MLP neurons of a small language model. Each row is named by its layer, matrix (up: input weights) and neuron, and shows model dimensions 32-159. Each number is 500 + 50 x the weight over its row's rms, rounded and kept within 0 to 999. Numbers have three digits each.
After each neuron's rows, "fires on" lists the tokens most often at its 100 highest values on Wikipedia text that the model never trained on.

L2.up43:481487349505446548450530576452498458497507466456565542485482494572493470488470468413554546485427443434475401522395527510467496420478538561530496532557498431525505573627555453448418638409524426485511394547494428522594525472496396475508502441544514448562444490509504508511504515538519396374446473430546510468528539567511521487499503537550511579508493462456540432480417550529457560516461
fires on: "the ", "of ", "| ", "for ", "("

L3.up355:453464558468443484567508530418544438538607472441528484494475545591510489520516580543463449494569634554547607512515511452551615539481494550504503473445523428473425475472508528460538494417479548506571510494504463465513484544559538425493471475551465507368517475542500463516571409404397584543560479504458482492474549534463511503498575476562435515522511475500488424507605559454569526451381
fires on: "\n", "\n\n", "s ", "0 ", "5 "

L3.up779:476453522501652462460558462444533542591503534388534533428557613446564444567486500490519480513521496559580498485465477519453538422539484505519542523532542394500501464498414542526475475576521563524490477515479556516394457493532432464611504548552481529495476545553507586497533522470509501489639468526464527447518454471585457497559450458525499556505508509510590578473498467446354471496474
fires on: ", ", "| ", ": ", "|", "Species"

L9.up273:523528498537568542431495478422503534606460505464453516459475472515467488469336518517463490589467389448486526517390571497562457454528477471567419411574491603484541511495542453459436527495487418517464485487515462498615459508507461506525508480473454450524486523510460576625546496571471505509525416574548604494534527529464421434589485420487632597523491542505516527546536507522506530539497
fires on: "is ", ") ", "was "

L2.up78:428541571513495466360591466480495425477543486490518460513548511580509492504508435577496600461488499543526474424510443522513506590549517568488493498491480511475605486564537470576452557562475451497510516583469573511541539465557478490482493471613400490530538483491428393532486439505482523449508575485476399448487467602456467559456492484521480530585532611461579531441455473458475482517495
fires on: "(", "and ", "-", "8", "| ", "−"

L3.up477:501496449414445538642442403472552485558455549544409565524483445475391429535450495499457441545502485553539461481524465510525544525505491513433465513472470448529549419552549516531451479431520479431418532500451454563484525614493494558416552461499565493498457552520499433416442554537476453326362465456461537449603504404508477455496537521486477518508546530479511523593470507562466489484469
fires on: ", ", "\n", "is ", "), ", "| "

L2.up1140:520528516507514529417453398493550476516524459451506517570474444392426581512626493480537498476548504556478418542518440384434385465442496553583545490489495510401465438452547504502470503469446433591545514527548418528543546465539485529507423525501497515513468479477547537444445463458547426477531496435471456398510581565516476513477491493485463480470463521504468584558572491513543512456503
fires on: "of ", " ", "for ", "Hot "

L9.up637:523450536494557522543473495485470502551539557417529438493502548511474509423523420529544420531490545518569536511512489612489441390485528529487471509474480454537360531520520483515491481451467438425572500532484515543410419495452463540393478419417474580597536535531411478485534463472584463571482458541496516533492588627501506530471504594450471540540477449568523508489498446558522443449609
fires on: "| ", "–", "200", "(", "201"

L3.up859:451460496470590362581517438419507459564431486588577486463424574555449422443455457542509582548414531497494497522538491503479554460514513431490587452530449499553522493499554503457433477555573459558559507536552463614486427450441498525590414569471562357553540502500395620494566465439474546456482542414570536451492488516485510457494452499489572456414546545442539545506531490432513490484543
fires on: "a ", "\n\n", "an ", "code", "released "

L2.up1470:428596441504575484486513403522464553418446502499553542520540554525566531427473445528408523485582463498523491610544426466627489486531469468477514448474553424554484472605474546556563443570437449557482452489490444580538519516568419550455513612536370505530554466506429443502470505537481531489494505517448363450561527503485491575495509556495427544531590520486498504464406467511434586466500
fires on: "and ", "-", ", ", "| ", "("

L3.up506:496519534507608462527494516497560548464475450577525462382505518402455502537492466469478529512428472430567472536487460468477601561531511437556489480558573436540469549496538535526487546495534631535572588487455545454483596509451536461576483514430501528536557501493507540471513537484503512482638563418484516567509456451534482375592522498522574452497495548483428545533458508468488527443552
fires on: "| ", "= ", "(", ": ", "in "

L2.up1017:488490474514504458438490463487529516436507542490406557522481493449472448523519516473439566495497464511467551478431486510463531505506487580361546523516461596468495503501576537490459478431542541554520574453470515464457472493515532436444489499532480546526462482493543472524481597481551484458512476418448483561479437493551445471519432498545634449475457532497436462432499474575467565566454
fires on: "s ", "family ", "of ", "' ", "per ", "his "

L3.up1254:571506499581481415472543573476488514597554472538544495467457526514525553466525527537505478457524567440450462629516569513525535403544491505452526512506568543506509575482479509471525442598411550530470557525442412397570372332527531429435499502568426492543562470522358496621407481537507556580560477447455538516465483545498443369499487530531411554596508550494501446496546526468499512461459
fires on: ", "

L2.up1082:458481429451615444437540452486497569476401475529589461409450505485506490473489563520502477542539549535439515430468550573509533475481607510538465550483423478592416486538494495526444510494503551473554448485432614591483532434512514489406486533485458568562451498498492598520522510525487455456545648520507446546539514446483483410525399459463632466499549515486517545547518439528516549506499
fires on: "in ", ": ", "| ", "My ", "\""

L3.up51:445526461502466470479548473477473537447491519500527468400473482403425531451439471490533558561515478475616527485457459504549465591516519527457435468363533451564476574439539461521483489541525514512593602470454521435473615482495476450516478510586469562489474468576479588472504453393489450455526476489453567434458579538426412566584395612595454460530507553509476501466555521542363434475497
fires on: "in ", "from ", "at ", "to "

L2.up419:468516496526488469551460540499568532486633474544528509503518458457434508484531510498561382485468551528466555480474529507581516488537434509534578484517550461516489526520561483511588544520565449487493520464464377506460495460560497497541463480465490469456482517553457485393529460439481417470565428412534553505444469497351575519580471562474504476458517492485486506484540528519537416406489
fires on: "\n\n", "\n", "song ", "ant", "t"

L3.up197:475498581512532545503497427546441491464486468542517540435500511500409540502549498501506511463563550503494436482559446480380440455488463485502527483585457437558475442432461523413507514444461459488556574520526469564524511479499431530525544473461508510439506508555476635480476511521381485413477480474516440470524484580420475508446420467440610428495453457485499565486482547398509520549514
fires on: ", ", ". ", "and ", "of ", "\n\n", "for "

L3.up436:546509521510432521605488399476460427583490543462487506551463436647510550470535479499502422471479499484547490551468524429528469491543461538414442406479451468456505425475470538439609543471488449480534485492528512487591491561484434450528514528546472456548510566522461452447559488489557446470573442567535568505551437484435375438538577453468563463575517481513519472434401536480536543594506
fires on: "and ", "===", "==", "using ", "or ", "used "

L2.up1513:431547544503435504565441434499515541467484563468471437489533516515490487594427458541576415457483478487497479550584543453547486407554458503488484563425503481525426417472497499410457509428462555541535539514321468433508482500470493466517469467553525442441471466473498588564505586591516478500520475469464604544478504519394519450556479470530511610485500508495501513586447662550510504482547
fires on: ", ", ". ", "to ", "with ", "in "

L5.up1171:518521506442563501493429489362480535481494495545510504374462488431470480517529509521514443522479446515508540545518428523553611572461467497473524467447535528581587496483404519370549516528422506488584520491419495469574498538494486575560474448523473490483499530520485515479398462487501413421487487453503607550429458478508486495450465544572562555427631523534508501468509565394496425478428
fires on: "also ", "to ", "has ", "in ", "only "

L5.up441:576514515498482478443374507474442472555459431483573507516546552541501423527542477562426414570529599486586583475517539474528558555465588506496421527423514538551503542459435447545525506439532501512560541589548555570544449450504400521421547507574525524535468521463516519497434513414522517546507503486607445582442552459552507413469476516432506455598502557498492592472443523541495486505474
fires on: "\n", "was ", "\n\n", "its ", "arts ", "education "

L9.up1263:543467504524500559525584488505503552598451512573562451457591531498470483494504590523503446570518537528571439529429331605517449480545511510490457476537544524566389435473514505507507524381520500458519474504442432488460410523520438535479572507544408555524490525545455437503503504491469422498477466569550406490424500526531442455488518477517569535436469472546537532488515509512524546473490
fires on: ",", "| "

L5.up92:468539490514551488459504554490452569462476563401529484516510579474457519485442461494620450461454532476519497486526534506563536480492436506387492507604435558508463487536545511500487463465455519522442592491499469476501456427575493493536546447574507478532486564477457509556456568565472492567558470515495495479597577492525562462510584519434489503488503515560573418564486597465567544485518
fires on: ", ", "(", "| ", ": ", ") ", "in "

L2.up82:496536433552499549497486507505534479446530499382489425542567477428586551611559563482501543492429523491415433509487533506559438377463426636470436471440505527542499504585492525466567549400504485489540464571486540508516490455475473557470497538499513501478485589555530620477499557498376438569503519409379540438557404455516553458492479522518417525509446434568388417474444526470504444596535
fires on: "of ", "such ", "cities ", "including "

L2.up1066:481511419432453609520550464536443476579451466501499491497528489522551485505469481469439495512522480441392520482532500498638501518574487531443461513521508566422445496427458560521560552488593481509542470460517492449540505465486478487525618478474507584494489466393471542541473551465465501574449502515464539541455552488493477498399494486520389485478500513428518484551507518539479533530441
fires on: "201", "199", "200", "202", "and "

L3.up551:491517495522454508529491497419612488479592505469479489451588552536565525527469526441480452498453545481520534520537480406557488494520395644439441469526522538473553452480534483544552490456507444497505426473402451571527535519525562474557460484510517613474525495483462528489546530425483425478532519413479464584483496501510540507552489623586563535511508456432409417437531619580537457480465
fires on: "\n\n", "\n", "===", "("

L3.up829:513500536459531427485461478546481538447394565476505469553498461515485542486480480395499541456543554471531538533426472544439516457528504524446486383540452503423544468436542532540530525524461518481509515416486564475553415449537485437439460530520424449572501479481528510567504493482453434479478480458435504485490504560597547484495484523521559553549627484534526520476501541461428505564349
fires on: "'", "of ", "n", "s ", "-"

L3.up296:518463505477420498428550533561446527504538438605554499512416567448482455597451526449537490460416442506457457506561501496383462595504494532449535491465415525590569482555460521576538504530515481555596552500544517491418488463511498577471502385529317441482560451494544487428472547429470547518506482525517584490555455486496483450520471497487484463519452461465459563496489498433478511463546
fires on: "of ", "| ", "- ", "was ", "among "

L9.up293:438582447541461538543554414452461462512486500542567512452529504490537514540541449489456500423524536543509563502574548481395562443434530493450562540466482443492423522464539459473598520484538537594484571649532505505510476454420465422555531491466408499508485480454525498466522514502484516443458479540453516519470471555513442446513499490540436487486447447514524508547489507538534502450484
fires on: "and ", "what ", ", ", "There ", "who "

L2.up473:500503511488538552523506464553445542521469550494595406481473457489483515530513407600454512443508471441450479581527452454452534445549369372510474505474551415482474424480465515429458434495506444524531456528512511485462412413434528536449547531502521513556528439420532505489517546481487568578550535451444442505396526508435447436461491505539579431488512635477546495461473538459476529583586
fires on: "'", ": ", "\n", ".", ". ", "^{"

L5.up1446:596457465434541544498484525457479434633442544536582543448525485555525487549463531515410488487442538586508550459471574470522486502532582501517440528531478420487537465471523374446446504461531565508517534614447467478565428492471516537478529416518451421468397546550408612539572563500461516402413479498484507510478489503465438509480535436450522492437534505373476531524479422502572483564573
fires on: "of ", "a ", "is ", "the ", "more "

L9.up812:467495425578570491507429468487459611485424408517506534552434472429523479425500594437558567506503618452451544461602634485511515477580501455496531451537459488474432452567485434461443571469515591450548459543495565521443526554534538514478522481495564513548439359514465505485546508462486430403519479552500487456531552488506435558385580476462436508451500516614600537522476435521501511500492
fires on: "| ", "–", "201", "199", "198"

L3.up48:521520488495523516381488493504434551527477529463538550531490457530465467425428536441572427472502587534522472585519533551429429438550448383525590488486510434434507476460517452455437480481499507593405576473529520637451395459548472480532512480467483565498517467607364606518571481438526582390591488526468450450514521507545587500545488537445563487499528548478492501484479493465474539539499
fires on: "\n", "| ", "(", "\n\n", "; ", ", "

L2.up642:458498547472519514463467494572457565539490486495503467484448470409565463499502543596429473526524503613638508517610526431457433480567522437459432459472435541467550497447368530501511510544455494553534510529467519489480440403496456535506463480616476533535518409493568598445559497528459517493640430528466493536518541491555504457529563480373492477407564573417534535516459572546457402475590
fires on: ".", ": ", "201", "family ", "early ", "202"

L9.up1057:568491515494475450469547585552477541505453447448530538500488463506495493510398570552470529551609477441496474518492531456447466521451522428503564440548552420465492508442501525483494493522459487490541519443474416485531577495575497594467514594424465495502593587455456513625515480444511496463534414502515613463514488607440355531542395496521540492458469604452508484522479511556483516491480
fires on: "he ", "He ", "she ", "and ", "was "

L2.up1272:531420456604592453524541567428500533449488543435511534525507471493418497499475473472535511470458507520506467531539446564528550556481514468532423518458523492418512541424558482602520469483498514488549402487482464497528349630399499501453493541470576492483547425521540494488471509496415443423530488493489475486510431524472542426524525435423520527510431480559516563512466402526508422392516
fires on: "and ", "or ", "of ", "by "

L3.up693:468503519426503607506526518505504504495468453553434474495498487387529423460575566432518600513453518524450541509514525547443544534527593506517454511490515474501614460479489422527560495559600510516492443511522546513511464426488540610486522533579420554523641515597429395463480535476411481485497486464527511462528506540562465492467450475458460545530487494482476519594482534412608564531516
fires on: "| ", "; ", "- ", "|", "as "

L3.up206:502463447516435508495532497492497467512565564549638509569450471493485547503567472526492484482574487543475455507494506494500476496429505465553514440522515502521567517482469539459548457445604497531547557511511437553422503407472567560509491559488492460520596545538553518492475527537466545505586479555527591492477510567488492440462483551430567534484521422357444501513462469485500490482473
fires on: "\n", "\n\n", "=", "| ", "of "

L3.up1067:472562495622518523521398492593501530474549548522549516537562461468475418474555435485506487462437506524489532518453549521503526504536578508460475465484606476502588402479585458489546408562550512490522499530453519497488525493549417432479566495471489516399494507482532395491469518446402494458488512439521485463536530485425512510555526483506507480449550530529534494498509588525516480373466
fires on: ". ", "\n\n", "and ", "of "

L3.up49:465569524590488531452549467519467554506488452513490418372465401477416566548511512522453483558485529491529431501507518563464468519502621494470493501529475407544441491478483498531540503449482490549522503577511556426480517442449543530463536470547470471549497477542474454479545522475513485609551441481530489547391536471517437466565397557479509482535536485507491554446410462477513457542387
fires on: "of ", ": ", "from ", "in ", "and "

L5.up1041:549546474429465521517550436600550551546548482568521528438521537529526446519615550554513463527476472504534441537462599455589482454490463497501412513499472458525427511425480479498499557529441472571464471459524480622453452548463524482457425579528638507574523552454465599435478519475501512550529479513597380528577471546414477557405429537548541565497530516494482503502441565522546583413542
fires on: ", ", "by ", "when ", "\n", "that ", "to "

L5.up468:504515505461448577543535500490553503546521412465470465385514447492442445468529507469488398500484395515526571513467467541486435571497445431482484507543501464578467537498514543427534515529515516466513526525545481459524428487507479633492440497502529492486576567524485457477574446471432580372409547437490589474466468460447588525538418504536581566540568427549463589444489460489518436470477
fires on: "also ", "It ", "and ", "to ", "an ", "he "

L5.up342:510521461552486554559493546425498541554471439565519413526467589504557592544442508476488498488486508494511503539375422415494439439532510402463426543441555450413430379460518548512441569525421423516503496515518446529536493507474477577487543547545454486478503514430507573493507472542441570521487560391584414590503481491497451514578591542449438497396458593388488502474494507571470515526604
fires on: "\n", "\n\n", "| ", "band"

L3.up1360:479480520495445551611541499429445540520528444484538529467483539470455519536499533519534491558418450456584665545514560455470472515598537474503449454431469515603418446445506530507475507514604432481539489577533561493510435542435485485528490516520527507470572440446438429550560462524578428599526462477588549530456512461374531435544577511487471471533543459514494611498590459457565507477549
fires on: "\n\n", "\n", ". ", ".", ", "

L2.up325:513551514544536522543484446589456487501552433562490444479505468440473518479413521453511354476526442460528561417557453470514487476475405435523499469407445451457440531543507436524541485539476475548496407486474514591529427491528457525426487436513526538553599477600543472539526520470459529435469501499556492521469472460496528414446445363445568522562524530550541483502549468504545595453538
fires on: "\n", ": ", "\n\n", "| "

L2.up831:472433438491512523417472583471487536568554472481571451440612542470541412538450471448434520501560474413453552488447600502515517405553531513499501497515444411479488517524429570428419559523389548486562514611412478544514526461473459456493362522500437552535499545522441481566395544523496542497470449464485470407503585557505451435489471497435504525569514480455425586564535605511517534573518
fires on: "| ", "to ", "for "

L5.up1132:489403576611545407461471517522430515600485498363452521446537446510468535414485488443569424553495482563493471589565517513532450428585405542440546540555479495477497546496460483491494493560450541468484471518440499507588403503463486521528505491525511508588501484561451518429476476559480498454478612538464479518486458534603418448476517450452489471505491605513510552561530512459463518418557
fires on: ", ", "- ", "as ", "and "

L5.up972:469458577470545595561503434522424510599525452476451505553524518493535446504480548646578425540466530501444443570439600521431458568493542495474519504560463504577499511511495509500469565451423502462474552607528476446528494558474486532470485534471595464525487498539413488436498586536526557516471480477453443535417461437525482544501406538503499466513501549453457489498490512497544551405435
fires on: ", ", "by ", "from ", "the ", "with "

L3.up1337:498444475538626474590506423504547439493457563521399587449516474567421519588442472347461482488424483528566556507435519417499514497502559455496517437448440436510535460465592380494520535597459462562500492390450444476515455508458477407560511457487418400409446512533468557567555501504501507492534503513508442483488578568510550427460517433567449495523564403501546453482389523435477472595545
fires on: "'", "==", "-", "the "

L2.up1433:418491413461540486416373462500481473459529538500489474427488486472468444570438434460578433501573536465540521466371541523523440459596476478606444487501489471562421505442508418508533410488390435538523420436517483577513554542457522468498498492501468507486416487459534562475510452452505482428557489519459520506506544482612623542442542526547538508508418460517488530465424447487494558535516
fires on: "one ", "an ", "A ", "each ", "An ", "a "

L5.up699:545465556490391559495575509481495514534388536495541483478474523502486499615444563508554423475455496494576432469568529558540470484530440469562492464500532485476464524527454530505505425524491500522462579545483503531513427447450482496515547447470526502489570483499583489468511451496475613462567532554504461500474487478438503520587489498524565471545538542557533521381524479546561544500461
fires on: "and ", "who ", "which ", "that ", "where "

L2.up844:464608497391478362516444525559454568443446450433551570463510566536414449548433560444483595500550510416582508610535561489452508503472500502494553481450475434430480526520525599608518502540441458514489503507632452468429515508431451515468463489501416552508554444452483570555474459487478509470488492472492526543398510592467534458564520494509512501536472588549487476510531467450519573501390
fires on: "of ", "-", "."

L2.up688:611564543527506539511433438563450499399471531516570381400388536415406574423472567482482510455543435499453463504506509535368465533400538434537525491513545469466637459559513489578476468454496546520480586441483460520515385471512531559530581512505416593481564457519522529451503500451575481520459390459485530416486515443484511431504480480508470482499474515519483492472505576508497465523521
fires on: "| ", "was ", ": "

L3.up630:561511567500560552559540465528484509599483556489514503543479484585473555486438476542502492543494519509613480480564568462489535480585530443499474546631552551491473433454492490485527414437479404470548512532496546413491524636530527464501558590483458502434506479469479427487489502571508476537545528438544543470541470498473506382567558549535628502545502511489595507392576514439498548538501
fires on: "\n", "===", "and ", "."

L5.up949:524585494452568550430537490543463489615513449623543538563526442386535481446483441539482540509481510537557501520554531476479585507546575506520519541445447613468521477416526503424495550544465484603483521475444493580501483369408504500527452534521524563426551525485541530451527511500414551480450494467478600507428472428508619556494529501525594540429441469566581512509506576510503610435518
fires on: "201", "–", "7", ":", "202", "en"

L3.up1206:479630534462544475488518486571518464437435509422498455461524495482515515475521481509538566548518503420469451514472473468574400511580506531494582545668477507433420443367558537552437552522451553492563485510568382463529483450514492507436536574474482543557526509523505569430474471538437438591515415484511500513505539541489466475533465498466505575463520582540580557503475450417510470541441
fires on: "of ", "with ", "by ", "from ", "to "

L5.up1276:517521511507523376504565442460532518377439516447456464459520531501562526472505505565596414495517574520529421482583545547538607564525514461492522583459470507536522501517523527438555546460555584561417562584446590536522504443550548565527471553589566487552457536569530530500548464524513639492536436496440576493442572502439525574473482543517499627471458456500440545426509548517467517481396
fires on: ". ", ") ", "–", "Her", ", "

L3.up1464:466477499573554548411551446411478562514488518571386460498474550455518446502536509556504522431503440554466414592475549503514406452497505525566471467523445505534462549502510591464510479520434552527551557524501425519547435487505491453472488481507500429419521534427467568552569519496438534451441449439516476459350491522516414503472478424541479534536496484576535558463580473482469564406442
fires on: ", ", "and ", "& ", "de "

L2.up267:423491486535473414618464605527501504514438510521540517497548492479499484517478412459436439608390461436457529528474582497550469525558432556524581481565478376471517614594515483472480455500533451540526433485458546527680573446538534444502479528516390530514541570476493467458437430573533433446398518550507439500409534502526457394501479457537562526552535526506513516488487485508466481496545
fires on: "as ", "was ", "been ", "is ", "former ", "and "

L5.up13:544507511565521542579496476472433470437494503538494503486429393508426560546460458489503446433467507520432499458424485525473366509556416500523579488492535500522528339469587473485571398524519425557516497636530418524472472512525443471528520457457525543498532541531501492543495482544446519382487473545464463487591516478505415482517545469498549510584509524498570545512465575437482502445427
fires on: "; ", ", ", "3", "and ", "a ", ") "

L9.up42:536508429540594565506518478483453532597524530554526534572532467460553453548506553439573536520600526537532424483568523426517437494427425455541521477418522506493425495489524374516580587544485474446566558554503483557454584590493499518542455525477469401477458498526466453552508485525548531440513493454496554473584451617523506489597545550435404535477480371556590496569534430490476553407557
fires on: "| ", "–", "201", "200"

L9.up379:460551467524587562491509494488493462464507595575550500483478576456490536429489459399347386489505491543474477488522517476556620538492485476449543494445512490454552534558438597460469460486491419479604540497520546472526444486461471493516466410579453475554506430422516559516475470475530522460597512519458526482456541479531564472508532596552486484465430550500548501518431541448534464525535
fires on: "in ", "In ", "to ", "of "

L2.up1385:494533513488554577503459530551450536496507398462510500487502423444490488555540446433581493483599451496449451573482599532490454422479465516532464367505464549504489432478560488418474509442446507535452493604516545438409492548410558542575516543535538528434469479505439558496317580545558502406552529523514529411581443551531406547544512467498546445481509476472488535502515507400568528499426
fires on: "of ", "in ", ": ", "| ", "\n\n", "- "

L9.up1295:610439487495534519508448460488613445467560462549492503477446470564532538584486466587537546461453524454529495446523437477512519564491456460520416431470499480470512483487481552437588499483492447394432460496501469519524510581468459484512504488495498559535464549508495512528530505520444547434532427504512470422511425477461474514447515515530425431532589503440550524475415522574436511465408
fires on: "he ", "were ", "was ", "she ", "previously "

L9.up957:482473582507457573594498388543516599610476438451460594392519477503463425514605496537514466530471554441472456465557549392596446485616500543562423527526453459482499448486491536514517524469470454570507499521518366522559456506446497509446529466492577435566493460536473473425416569524454513459389508451566504518498477479485424528513499554408485459511493526477542469434476487469558504545532
fires on: ", ", "by ", "of ", "in ", "| ", "include "

L2.up909:428515592504534563454570447442556459591457524450441571488504554449431438520520540572502457490539485510510495379491547491445617541470456466567562491425510500419530375488509532437568501489479523514566443397548414561533516523512522497447531509537477480594417433452514540572484532507373497500505490497482611552451502542523510479524370424531455503518560403449461559506559483508592513517527
fires on: "===", "' ", ": ", "', ", "“", "\n"

L5.up1176:503562576485520492383526512449459514602422455531554542484452479439546455479440416487473470552557554601534574520529581451530497404545413422543502456625453528525523570439513403451533501525562505462430430471498588604570523509413541537558522403480477498468547485462516493449536452591448515529512472387490516510585524466486585415453437482600475603589414487459510550505508498469480438597563
fires on: "\n\n", "a ", "- ", "of ", "University ", "his "

L3.up589:493510579498521559508506440537465482497484401551523482485481574549504465518474555504468478469550522550534472566448500493534432519457535608535500491518467504479508530573524337483572452502463361432370513500513549451504508407472426498476480544526613539516493518588482522492521555417407401519491522502544464458612510431477482489509540548475515522584471592485518522521509542526443550498464
fires on: "\n\n", "The ", "of ", "\n", ": "

L5.up84:417588556508481480523595446499417447535461499452458529503597472548452504524477532435508520560576573561572586473543508378391473565486446532486624471547441497457493484523503457532476476429400450425510554409587498538514416521438389423573510497491493437543502513502565520481588396469496542415470528536477536533494578398573477501543587498414482531483546512405470502488497472553573418486531
fires on: "\n", "\n\n", "- ", "=", "201", "202"

L3.up34:457475352504575529560449548499536569548398481502525488456451477452466411512535507466522477459567474512513449483497585474524445518541482512553451492460422491552459339514499506467446460438528529455573482354567535467557506496480497487557471422550446437508458500433442489559473464481457481477460564378465545473421552504544536513495519456550592532530510395461524510499589531487476484487517
fires on: "the ", "a ", "several ", "an "

L9.up213:464539450518501565496587442476482488549373554442588587426429517509568555521435516547411572515489461527501483548522609491563433479545425387587551520578480565476481507537473555479551496568477578578499575523444435533534502437378498459506567535465463451496552413439542571513508530517546628473480398419501557512439509561468528462469499409540517439550465510552493326583555590481491555515443
fires on: ", ", "and ", "served "

L2.up1179:550503497492507535467512505518409607551562482478539508491474545521422472439546571534446414440521572529515572518483410499459520513485553520484541498383527506506445531540460608523618476441495438595423487434589563645529537482485463549395424504552555494513430398539538485570457590420399378411456618527525449537518462443450451468500453529484482608531419450495457560467577507527477515462411
fires on: "; ", ": ", "\n", "\n  ", "\n\n", "example"

L9.up1001:490393498508495531459449436387561505499534526460442523428510514503486370625499477505533485455473511461502516440396467494455432419529437468403562469436574501416452452561447500490582479526471450410353449489515494509603425542535452548555501483461487521496486457434530434441464504391498510508585399524598518480537502561453585481400583524509537467410521504483562494507473589451563449536490
fires on: "was ", "were ", "later ", "is ", "being "

L2.up498:494501490447515467410428544460475502516466449527585590453525504573515586570547545491419443621460463567481522520413507542520494418518468456363500488591434464489517453466578460451495447562493487576445492498452484551465579580510563486542487517424560498569559398357462495436542586514600523400532489404474596476513521526526483503497456574476484533528539461516495469491482524457488544451425
fires on: "s", "ed", "es", "ers", "les"

L3.up524:554513579469553501536542485501507491550537432479434337477572518634460561520649470500549413469465478596496492547445463454547490460485548535374462522494477449449498472482564509448536510494490511542468468562509488518462519520493488522565484534514492451469573523450534549458537537490456436558443539504482480416516515505507487477481519527421464523583601513501523478500471457526531510434432
fires on: "es", "ed", "es ", "ed ", "ing "

L2.up108:444586482407513447532484622409509552480431443509584515497510513527467418528532453485568555549370480477565451562465390559425484499529470517498553431560497425551554542576511541504488497492496432512482412508565547578522459462483473467509544537504507449524562431561460512412395542501569493486429473563556483428539522487571476450450524512456519460526540573607558503474563373442506516562501
fires on: "a ", "\n\n", "an ", "- "

L3.up541:320505456428463460582476534510635555448337484467494541482433572493479490502549501532508521529591485431508539546466442509561473488546521550534515502588512460489448515480533536468415494482440484514526516503515471415454547465501441501500540458455442489375497518437461562517429521550504484497508432553443441499364497467469500426449522538518564520486520547578520465562508467452489474534418
fires on: "of ", "at ", "the ", "to "

L5.up1365:393461467570537558594463510479469425532499396526459429471498490560482405555497538455469539514580482531450612604454540451489543503525522425483530467418482472511428457552558568533536562513515530451554470503518632441524502477469419425482587532613517456485513520517462596468623522402500571454457572520410446546517483465466447500532559572548522452572511475389371517407491512561558444524531
fires on: "\n\n", "\n", "an ", "is ", "z", "a "

L3.up987:533563473472451513566413514595446576567452448564471508550493520470432439549554398563451528519552484503595559539491581589563481589557513527443454564548462507493481497569456574552475507533547494467590509464525515553477574485544513436464519399502358570477407487559478559569518477493358513453493500556407573482477510472463500455474468523523492492531529505497552390492541533448462498594446
fires on: "in ", "and ", "(", "the ", "of "

L9.up403:486397526541577513632540450431492431443431515530558481499446533529485570561513515515557430446489562451414420545528499525581534526468453534503515489445441581499453488496427510538523536497458448519580424444529407458529466553450552533470439412607454490560508478572556493512477515548534493551499476601456399528519457516561505505451525489517477551566366529530531497483472501516504551485438
fires on: "the ", "and ", "to ", "'", "or "